config.toml
intermediate_size = 512
vocab_size = 50257
hidden_act = "swiglu"
norm_place = "pre"
norm_eps = 1e-05
init = "normal"
lr_mult_o = 2.0
schedule = "wsd"
batch_tokens = 131072
max_steps = 6171
MLP neurons of a small language model. Each row is named by its layer, matrix (down: output weights) and neuron, and shows model dimensions 0-63. Each number is 50 + 12 x the weight over its row's rms, rounded and kept within 0 to 99. A neuron's up and down rows have the sign that makes its largest values positive.
A block is one neuron, or neurons of one layer that tend to fire together. After each block is what it responds to, as a language model described it from the Wikipedia text at the highest values.

L5.down47:47 53 31 37 52 58 50 71 41 69 78 74 44 61 51 36 26 45 28 23 43 30 61 44 69 68 50 40 58 50 62 40 56 44 71 46 67 90 49 56 56 32 47 49 55 45 53 43 53 59 45 53 61 48 45 36 48 30 35 69 73 50 50 32
L5.down145:48 31 51 53 58 82 40 64 58 47 36 63 46 45 30 51 57 58 52 36 59 45 45 48 43 52 24 48 59 37 61 36 52 31 65 39 46 63 44 52 52 58 45 54 35 35 60 52 70 93 44 63 56 50 24 49 39 41 48 60 31 55 45 46
L5.down155:45 44 50 83 68 64 49 36 67 21 46 57 51 54 34 62 46 39 73 55 49 56 59 58 49 48 36 64 64 48 41 45 64 52 57 48 68 56 72 43 29 57 27 44 58 41 33 64 40 63 30 45 33 47 45 71 59 56 77 52 67 32 54 40
L5.down170:46 47 53 49 58 47 68 43 53 77 44 39 26 59 52 33 41 53 32 47 57 47 53 67 63 68 39 77 53 36 53 55 38 62 30 42 44 44 62 50 31 43 26 28 55 46 47 48 43 45 47 54 54 55 52 59 42 27 27 22 44 38 47 43
L5.down191:41 57 41 32 40 53 70 58 42 34 38 51 70 46 58 48 46 57 50 39 48 41 30 63 46 61 59 58 46 48 57 31 70 41 66 69 38 54 50 48 62 49 55 56 44 60 45 64 65 41 52 70 45 48 47 53 51 35 78 48 54 67 49 51
L5.down198:62 39 55 50 68 49 46 44 42 41 64 48 52 53 57 51 51 53 49 54 48 57 39 57 26 36 14 30 35 41 49 47 56 37 72 53 41 25 39 43 62 59 41 40 50 61 26 32 56 33 42 59 34 47 51 47 61 41 58 45 48 49 60 48
L5.down209:35 49 39 57 30 51 58 44 32 56 32 56 44 58 30 62 29 59 37 49 50 54 32 61 42 57 64 37 52 51 70 31 40 35 41 55 66 41 60 71 50 42 55 40 45 67 33 24 48 52 45 39 46 43 29 46 36 58 54 48 45 47 47 30
L5.down237:45 57 48 42 79 29 41 53 32 53 44 44 50 48 53 53 62 37 64 48 55 46 85 29 46 53 50 55 63 37 61 56 65 31 51 40 34 50 27 53 55 44 19 62 44 42 26 52 60 59 43 56 32 65 61 57 38 45 68 42 56 53 16 50
L5.down301:63 56 45 54 26 55 42 52 52 53 32 44 59 39 51 35 39 48 43 52 41 61 70 41 44 46 63 47 59 52 49 61 57 54 42 57 63 38 50 47 69 35 41 34 47 52 69 57 57 65 54 50 30 34 24 37 49 62 69 52 48 40 48 33
L5.down311:51 66 33 54 51 54 51 50 43 48 60 72 39 62 28 35 57 41 63 37 42 59 47 34 58 35 32 46 43 42 44 63 29 46 64 57 57 35 64 49 52 37 55 46 55 66 53 49 52 60 55 41 26 28 05 59 50 48 52 57 52 67 52 33
L5.down324:51 49 19 35 48 46 26 77 67 46 61 41 60 50 62 65 70 38 48 60 47 44 73 33 47 54 59 50 51 42 45 40 20 42 62 58 28 55 47 55 30 34 81 33 51 49 44 63 63 56 55 71 63 31 40 55 45 35 38 47 41 56 57 61
L5.down352:40 58 65 60 40 62 64 57 47 55 78 35 68 45 45 28 54 47 35 27 46 54 46 38 45 58 34 55 57 85 66 67 48 61 62 43 64 52 62 55 59 53 59 50 63 35 21 14 43 49 53 56 41 37 29 41 48 34 50 54 52 63 59 58
L5.down366:56 60 46 52 52 44 35 58 34 59 60 54 53 46 56 77 40 55 68 50 39 20 67 44 15 41 55 68 63 32 69 29 46 58 53 70 41 53 68 55 69 71 51 33 67 66 33 35 59 64 47 48 49 52 26 50 33 44 59 80 53 38 47 53
L5.down413:38 43 65 68 44 41 55 49 60 32 61 33 56 34 36 31 52 52 44 54 40 37 60 47 40 54 35 56 75 48 32 53 39 47 55 61 37 71 38 50 66 51 40 29 46 73 31 41 43 43 60 47 74 49 63 49 51 41 59 41 48 38 53 52
L5.down436:59 27 36 61 68 69 50 39 35 37 71 54 44 61 42 48 59 46 36 46 61 52 41 45 55 60 49 65 78 45 42 64 51 54 40 49 53 49 51 49 60 74 57 45 48 62 35 47 42 49 40 40 56 45 59 49 48 61 49 54 47 58 61 48
L5.down455:29 58 58 68 51 64 49 39 63 43 70 55 43 66 38 53 38 53 44 43 31 50 30 34 56 40 44 60 61 44 65 61 66 59 55 46 40 59 55 51 44 46 63 58 51 65 55 38 21 53 41 34 66 38 38 41 52 48 46 52 36 28 53 29
Responds to: Year digits after leading 1/2. The last three digits of a four-digit year, split from its leading 1 or 2, often before a dash in date ranges, as in 1987–1989, 2019, and 2013–14.

L3.down78:39 57 45 60 45 64 49 51 43 45 61 51 46 58 36 71 35 56 59 68 63 45 36 65 39 37 60 69 59 60 49 61 40 42 47 46 69 31 81 56 40 74 31 41 41 68 47 41 61 49 47 59 56 72 60 35 51 43 39 59 61 54 41 69
L3.down117:58 28 66 44 53 61 54 33 68 42 54 40 64 43 53 45 68 45 57 36 54 43 42 42 61 53 59 45 31 36 55 51 85 50 61 45 49 39 61 26 48 56 83 37 55 59 26 39 45 32 60 59 32 52 72 41 48 66 53 40 35 20 47 38
L3.down219:44 33 43 41 44 57 48 52 62 54 50 46 53 53 28 71 63 53 51 45 33 74 25 55 61 70 41 31 66 25 59 45 52 43 74 33 34 53 81 47 41 62 53 44 71 33 50 29 52 59 46 56 59 35 67 61 74 58 53 46 40 45 53 65
L3.down357:31 14 29 47 49 39 40 76 41 50 47 71 67 46 70 69 46 45 42 48 54 47 43 16 59 35 52 54 39 58 53 52 45 66 44 40 60 60 53 52 58 57 59 38 38 44 51 41 32 36 45 46 56 45 51 54 47 51 67 53 59 44 58 64
Responds to: Second piece of split words. Short middle word pieces right after a word's first one or two letters, mostly in foreign names and rare words, like Gu-il-herme, V-ul-pea, Gl-or-ified.

L3.down105:59 39 55 58 57 49 53 43 42 56 35 63 61 50 59 41 23 46 43 41 48 42 36 49 31 41 57 33 39 46 55 47 37 42 61 49 48 39 34 53 50 45 49 51 61 54 53 61 68 54 72 62 23 36 62 48 58 60 59 82 55 41 45 43
L3.down230:57 54 50 57 51 46 53 38 55 68 65 42 33 31 40 63 44 48 57 38 52 45 46 55 63 55 68 41 41 42 53 73 37 34 66 57 54 58 71 54 42 42 54 58 43 44 36 24 31 47 50 65 72 39 99 53 63 49 43 39 49 42 52 53
L3.down477:49 55 50 60 34 53 65 43 53 52 54 53 52 58 41 63 30 46 63 52 43 49 46 42 52 53 66 75 49 59 49 53 49 39 49 15 45 68 75 53 31 49 73 56 59 67 48 58 40 33 43 73 44 58 99 44 32 33 50 33 58 48 40 52
L3.down499:47 52 55 48 46 48 64 56 54 40 44 63 74 71 57 44 62 57 39 62 60 77 51 66 55 40 57 40 61 58 45 56 59 50 71 42 55 52 60 54 44 33 49 61 40 38 42 37 54 68 62 68 56 63 47 44 43 53 69 54 58 74 57 53
Responds to: Date completion tokens. The completing piece of a date or year, often in headings, e.g. "927" in 1927, "July" after "4", "08" in 2007–08.

L4.down330:72 49 44 58 68 28 55 61 13 16 52 52 67 60 49 39 47 13 48 60 50 50 52 44 35 26 41 54 54 40 45 57 33 56 63 54 60 58 65 54 48 40 68 40 23 46 57 62 68 62 56 27 58 63 57 53 48 57 64 69 39 37 59 51
Responds to: Year digits after first. The last three digits of four-digit years, the token right after an initial 1 or 2, as in 1|988, 2|017, 2|007.

L5.down4:28 29 41 66 45 52 46 42 56 32 57 53 62 51 38 58 53 69 42 55 46 72 57 55 36 35 62 66 30 51 50 42 52 59 31 41 39 49 43 21 58 53 70 46 50 58 52 40 50 22 49 44 29 75 40 59 54 52 51 61 64 40 57 47
L5.down20:51 54 68 57 62 55 39 51 54 33 43 45 44 60 60 57 58 26 12 53 47 60 40 66 42 80 68 48 64 40 54 57 90 48 39 35 50 52 52 60 56 38 51 64 46 49 34 63 76 56 56 43 69 61 44 66 58 51 54 61 77 40 62 49
L5.down51:51 57 52 50 60 65 33 49 61 38 55 55 36 60 33 45 55 46 47 60 51 46 75 45 71 56 68 46 57 41 54 48 63 41 41 29 54 35 41 45 47 26 56 35 59 44 37 25 32 33 86 57 33 57 83 62 73 47 53 55 52 18 65 50
L5.down61:66 33 50 52 51 50 77 47 25 63 43 32 50 55 64 46 48 65 73 56 69 48 54 62 48 58 40 50 54 45 44 52 44 48 36 35 63 71 37 45 40 36 47 43 34 45 47 27 22 45 48 41 29 29 63 63 48 78 59 44 52 50 56 60
L5.down64:32 33 35 52 67 37 33 38 28 66 53 67 40 35 35 33 50 45 38 51 33 59 56 45 45 59 33 44 55 35 44 46 46 74 31 57 63 44 28 66 52 46 33 53 57 52 72 46 59 46 54 34 36 33 42 47 71 54 53 49 79 50 47 60
L5.down77:60 39 43 47 49 81 49 47 53 34 41 58 48 59 60 34 31 60 51 48 42 54 36 57 32 20 46 44 47 59 44 67 46 59 46 35 55 60 71 43 54 34 49 31 64 36 24 47 58 30 49 52 49 61 58 53 51 60 46 49 44 51 42 50
L5.down86:49 40 47 68 37 55 75 58 53 54 43 52 82 51 82 44 57 62 53 42 29 55 34 70 45 63 26 55 42 46 51 42 51 57 62 79 68 50 47 42 50 59 37 67 50 45 64 46 68 46 45 64 57 39 46 66 27 50 63 50 45 74 51 44
L5.down113:40 47 65 48 53 40 40 51 54 50 41 58 72 52 35 56 47 71 42 47 51 60 69 58 52 58 59 40 36 37 72 41 41 65 50 52 45 41 42 58 54 39 47 39 61 60 68 51 55 33 54 38 33 49 19 59 50 48 45 40 60 71 49 51
L5.down141:39 52 39 65 41 64 64 36 56 64 46 59 33 54 52 71 40 66 51 49 46 58 57 53 42 49 51 59 55 57 44 54 71 49 40 33 59 70 66 61 51 53 69 54 39 49 52 61 34 60 36 58 42 47 36 40 54 51 62 52 50 58 50 44
L5.down172:44 30 23 42 60 31 63 40 49 55 50 53 45 47 74 57 47 54 39 50 47 24 48 67 43 71 29 49 51 78 42 30 41 58 41 56 38 58 51 48 50 74 58 46 09 72 45 50 59 44 39 75 31 68 51 60 52 65 37 33 57 58 23 44
L5.down194:47 71 28 56 62 55 39 60 58 45 40 37 50 65 42 44 52 60 61 61 43 41 43 63 54 47 54 45 49 59 56 48 34 65 30 44 49 48 59 34 47 48 59 35 42 58 52 64 63 53 44 25 41 61 46 33 63 57 41 51 48 48 48 44
L5.down207:43 54 62 42 66 49 61 47 41 67 52 47 52 55 58 53 67 65 40 56 47 53 46 43 63 53 61 71 46 51 27 57 41 57 67 54 66 36 36 57 31 29 30 53 46 60 58 54 46 53 59 33 44 43 28 51 63 53 40 54 47 39 72 62
L5.down215:54 49 53 54 37 57 57 74 40 52 39 54 78 38 44 63 45 55 55 42 58 54 57 48 55 45 50 61 51 43 48 59 55 39 58 65 79 45 55 55 46 26 72 56 50 63 60 48 60 55 68 59 53 64 61 45 68 43 37 30 32 45 34 45
L5.down351:40 53 23 38 56 42 71 64 49 52 39 52 59 41 44 43 43 38 53 43 83 44 49 26 59 59 76 48 46 41 49 53 43 35 30 60 42 66 44 52 56 66 58 46 39 61 45 52 36 38 50 52 44 39 27 26 37 54 82 50 41 58 43 45
L5.down406:35 55 52 34 51 49 63 50 45 30 53 23 30 43 60 58 37 46 56 58 48 59 37 48 75 74 69 47 40 29 52 45 46 32 63 31 40 53 40 59 64 55 50 41 45 46 44 52 61 45 66 36 33 55 76 43 51 38 36 47 25 64 40 39
L5.down482:49 59 75 33 29 48 35 60 60 74 50 52 47 34 46 57 37 51 47 68 33 34 46 57 50 35 58 54 23 56 38 63 45 47 51 44 41 53 69 54 63 69 55 56 79 71 66 48 38 48 52 49 40 64 23 47 51 61 47 52 60 66 54 27
Responds to: Mid-word name fragments. Short subword fragments inside foreign proper names, mostly personal and place names in lists and tables, e.g. Men-gh-ua, Castil-h-o, Ish-ig-uro.